python train.py --optimizer="adamw" --lr_head=0.00532 --doc_mask=true
MLP neurons of a small language model. Each row is named by its layer, matrix (up: input weights) and neuron, and shows model dimensions 16-111. Each number is 500 + 40 x the weight over its row's rms, rounded and kept within 0 to 999. Numbers have three digits each.
Before each neuron's rows, "fires on" lists the tokens most often at its 100 highest values on Wikipedia text that the model never trained on.

fires on: "ed", "at", "en", "ent", "f", "aj"
L8.up247:531558550457437489485509458445545457425478529528519494425571500496474460516538484508542477527482463434562532503463469412559389523496479527448464538488427477492462548484439501504529500544491556514469547509495465507497491537503521590504534588494433478508470508465450489469481503539551461488

fires on: " (", " m", "N", "}", " k", ":"
L4.up60:524520483517470455495522490451507444464470496503438519518531492515515446518492465523507412550523506506456455480493580526574494576507382541524478494511457497521492577617509521570440508467494477515498469421529520505493448492483488514440494507434488521564563545486510435503460448500525585458

fires on: "any", "un", "end", "ex", "iss", "ain"
L4.up80:552550543537497519473542455500557436490506572552467476589553491473464482479454529529518481489517522458510465476433536534474479516501507558430532412490442510487503517577450532456501456497519533528501558498542444546514573500514581548508563539523520500582495443462506478464606505444460459460

fires on: " is", "^", "202", ")\n", " T"
L5.up437:465512476477482468422441483494545493526457490516503461526550454493502424528491526571461504517585488544415546502518593474519527453512453481551576433537449464483545492501498417567460470500490578577515488503545467517513606504517567499530498523511451469522532557554491475491468439440503538468

fires on: " =\n\n", " /", ")", "oot", " (", " r"
L5.up242:453561479521456497536508465480495488491445453469443487499526501478443526546533480535468529499519440489485535491454465460517439490502583506485490544517514585490415542611534493516429470491506512572501496416510453587481489479476538530454514529517536533599531514469477454463470490487557497520

fires on: "ul", "ic", "f", "ent", "ual"
L8.up608:465488565517418506420476535466541509521530568477525541437570477458527435506457484485565519495472530468539549452535474498524417537534578496494504557443532462465465544469549565466555504502507550496467489479500477535557566515590479569533497557461457515507528433473467501461465471513479516464

fires on: "W", "-", "E", "N", "S", " k"
L5.up316:566517466539503450492391508485553464500515494457478480546493458527580420524490531526485431563458611530486505482511594537536458540538477517520480498556515470561521545505432505494476483419560514508536499415522515521596460574518512509483491550477451495510499547471473434513478472426538541478

fires on: "l", "st", "pl", "t", "c", "ed"
L7.up34:495536438448512557535448518499520501434476554500530552499485470421462459497437421540538443538590473491466486500457449474485492451540574547550457538512411494489539547492548471479471506512446489485504475473482514461462608525522557485563482478463510547519494502574454508493548449450468496542

fires on: "v", "u", "l", "iv", "p", "c"
L7.up306:477516395476476429453562524434507460477525578503516569559531500459507515505521448541564446521508535462491448521534509489488516472489521572531484531524451462439478533574582504487504494547477423530500480474547441522473534550498505442592424458460458543515592480527489519496491455484500520540

fires on: " (", " Re", " al", " =", " /", " re"
L4.up476:494520536461483457464567533517474467503474481485460527477533524447454562538550463559549516518518451534521555476473480422521528451535551495450480528556555608415532497538517541444467410519551487515439535472477447522450462475470549510506456528516560519495567521456479515454463515552532536510

fires on: "uring", "w", "ans", "aw", "ance", "ire"
L4.up258:477539517491517492478480399482478501530546486474465498599532509502500526473507534513496525477538496469466480509529537469487473438489504569487425515531512469511471513514585602460483474561518457485460539490584527535507556584521571549514530533518481548574477434580459465461521429468532489542

fires on: " V", " v", "}", "T", " T", " Sp"
L7.up584:578461489498482509546513554473508481500456477522511516502504480490468491524482514600478460515522577585482495527387577518435471477537569553522477538505472432471463556471469474504511529432469500518421490494494540557490508477516471556496548499471510580519505557482592490492504416494472465434

fires on: "p", "and", "ous", "ast", "ap", "im"
L7.up453:495511490495542444498444542480535500479508491463543479473511560492548554509467513534543468506456543503476496446450564498464440566498448519525511552529483483504518516486419511418525421418526462537500508461498511494533512614590569540512486550499404510511531522490468489470448494445555476534

fires on: "′", "9", "4", " m", " K", "5"
L8.up339:518494532530508465494494526470523507451431513573447456525538515524566478516514490526517483508521510556496512561514509432536494470557500510539494529485471475484548514504515489391515456480503531453488539488502494527453517503485492549556512488523465556560431508474436463446534481531549509510

fires on: "\"", "ire", "'", "end", " y", "any"
L4.up146:491566530538538474484536493518567462459489496490467475602548470438519514488548534509565456456498509485556588438468557519518476590464469533499520460496480466559533494497462468462479476506520547504467555531530442517444480487564554542549476480498543520539582471500547523450547515543477471485

fires on: "p", " app"
L4.up515:494522571533506487450464550466470520609488563504527546489470486429530480516475425514620486513552529464544480530488496490433449497537508586447513456564470498459476566488482504443539483488462496515423535524504507519483546535518428567509399490498405527482552392507578529511492436481484459443

fires on: " V", "p", "i", " v", "em", "c"
L7.up313:520554529469460470528421522487493488505532502488501551499554483482473520489496496547556467545562530508508479472451468476498502439543542563508477505492427530496421470538556468471510521450512511509429489497542534506460507518515456556570503478514463467494503454569555515486538477469492446421

fires on: " had", "w", " Re", "anc", "own", "uring"
L4.up628:554560529480479512458456449473520466516480487479504526573504560515521507450485493546536494508577516436515491497513520440490466473526510569479502522488544524493464519588590517468509503567575434505427643475579490540515596545496556589484479473508481493591522429485498442520532459438562480529

fires on: " May", "ember", "eptember", "ict", "ay"
L4.up110:546518490456408534463451542537478472543484567464509493422552485487487532479509482485469492474521500451517437536476552481462501505510592498595431446473567531391559455579498482521491515565521479519454592502505496542548527542498546497511509471507514542575453476488499478480493492436551548525

fires on: "p", "id", "ent", "re", "end"
L8.up456:502592552522446509479434542413539480510500508547513503451469418445559447513480548505513537520519516501565472563512570491467484554499440534425510479529485533441483529518447568455556499473540535544470457579537479471598452540595473579552497492513414492494486463522548535499413480455492502496

fires on: "1", "–", "4", "3", "2", "9"
L7.up585:501499493564527507426460486487469517453454437474449509485545494477468484652490555528465457529535452584447464508529518445498507455567553533529501469475472525522520512513531464444501518385527452496522498471507447573466500536497528548526486575488501537613445514509502489515474452480513456520